MLP neurons of a small language model. Each row is named by its layer, matrix (up: input weights) and neuron, and shows model dimensions 0-159. Each number is 128 + 32 x the weight over its row's rms, rounded and kept within 0 to 255. Numbers have three digits each.
After each neuron's rows, "fires after" lists the tokens most often just before its 100 highest values on Wikipedia text that the model never trained on; "fires on" lists the tokens most often at its 100 highest values on Wikipedia text that the model never trained on.

L7.up568:168149102151164128179158088143093123155138170180089102107089150144191132113099173119083142076099138145092169109152122213122190077132159147118170142114029127118113095139207127119135136082199121135075171115085175118080086089141125176133105167115115102084113115112155116131101096176103166169168147107137100220145136109096166160112085153133154113117155126142112118106114105103141175133174103096135139108150130111102162106084080091155105085148104123130117111164172079147145144123139085
fires after: "2", "9", "1", "0", "3", "6"
fires on: ","

L7.up606:059165168103106096159135165083140150153139143130100096165128166060138160091101137129128165181106108154115102134119091107140141146143131090069109174094140081195075124132063160139151115162140142145154134143137103143130113129162199089125195161150119116102127100158133127114106172153141110093121094112104144141168150123130162072170081126165145097091121156199135165083084138133118092169167135149067158124110138138142180069149137116143181135162098132124177034113133051103163164111068096
fires after: " |", " st", "\n", " be", " fin", " G"
fires on: "and", "-", "ir", "anc", " P", "u"

L3.up495:094131143118199142085142076135101137127134131150186105164140129175167143125131140130068105115135078111155105109202133168120085120104132111195138171177125105141207185093141170132086147123089141127131069173170146130094105109155197104057171143071100115140137093113174078089091172119096080142184102098077146108178132143153161118104102102090085113148053176150094140087136089139149134151147118150165167116132147138125145116094134134140090106126125176044152116146111097154162098131135122
fires after: " ch", " h", "h", "ch", " H", " t"
fires on: "ar", "ap", "rom", "ok", "ib"

L3.up328:163158099154116086091107158125146201127090068136106055121166104093162146153201123142159103076141101140129117120182108098103178102136112125150109088154110140152151091190171105105133072146177119186159072112113088123060096123143126150092049110202130113103143136104141190155157094084108133120159129144123111113096145128199157184109114150085070137167159120194136081105089118132155122150121127084101139137112155088112178136196132137131142162127114167121083130177127111081125138132122160
fires after: " N", " Sp", " K", " M", " sp"
fires on: "ot", "ac", "h", "an", "ham", "ect"

L7.up429:113137137137113114125163106163077167083099154100103109098081141106112144167082154159145161127181144144034152142099105115150104142138147124128169164084081147119159063173120140115149116089137176114177122125135112191135130134129089130131108189146146152086137070160125119115149104106171127116133116080170110116165126149147107143123107142170185146105115124113159052148131122061098152047134074145130090150130247140148131163144153103106161108092129084183191165115106154095055105160111141
fires after: " F", " app", "F", " D"
fires on: "e", "is", "in", "le", "es", "us"

L7.up289:158132116142181114156118161152138124129136177133068162125103073121165154140109125146136161106159161110134104139155110081070122148138118100152113132075063078129178136180169148140089129119130149140180215148055159149110110095109047120155110086138140150147106116105130147168128111082137181160160108157113144096118035123155130152167150122155149080134123170144128110189107105047161170134099149181147097179086097163159173153137157142110114115126078115125056152093082120185124110109112100
fires after: "On", " February", " October", " January", " March", " on"
fires on: " ", "es"

L7.up628:171117105196108062151122087113096131139123133101148130101110168137126132129150131161109123151096160116147142104142149038144170073114103073131134127137114136127128084125162161085157168045172135174106172086122097148094141095155155123088122161181126146152159082147093153165174122115157131067153132172132104192155079113171207150141166149105092031095196159157099126126151096144121147121168088161118139134128111162098164088152173111113113165183180132111111083114152157121107120073145105
fires after: " to", " ", " on", " t", "On", " r"
fires on: " ", "g", "an", "1", "–", "2"

L7.up609:163130111143101142152170146095093108148142105137151144127113104160185150130094141164161138101146125173077122135179140075123079101088153203116166131129156154137157194158137091064132132148095117103094083099059098137062129098121113146157142150093121122071134144110112135110105167157108183070118152121094071115159183167173120092105157146124139155120086124166194187101152139139173112175149121101181116187165107120160121139107149187097080098080085159123138116178079105096125106060082144
fires after: ".", ",", " The"
fires on: " It", " which", " company", " it", " that", " station"

L7.up131:122132151126137142136131126131097110113099175127162100149105172151136125135136116208122152104127137215131136184126186151081144092111148129118111118103145134115185139142160119157129184119130089139139086090127115093119121100095152083101144097138170107094104169160152143204042117070154131134153061145092082125149170122088125142095134154129174129133108149076102162117163096145115145090120133151165113042156174099074123168105119174103114101146069111144170097078199191183080154161129074
fires after: " Gr", " re", " Dist", " gr", " Re", " dist"
fires on: "um", "in", "b", "r", "ed"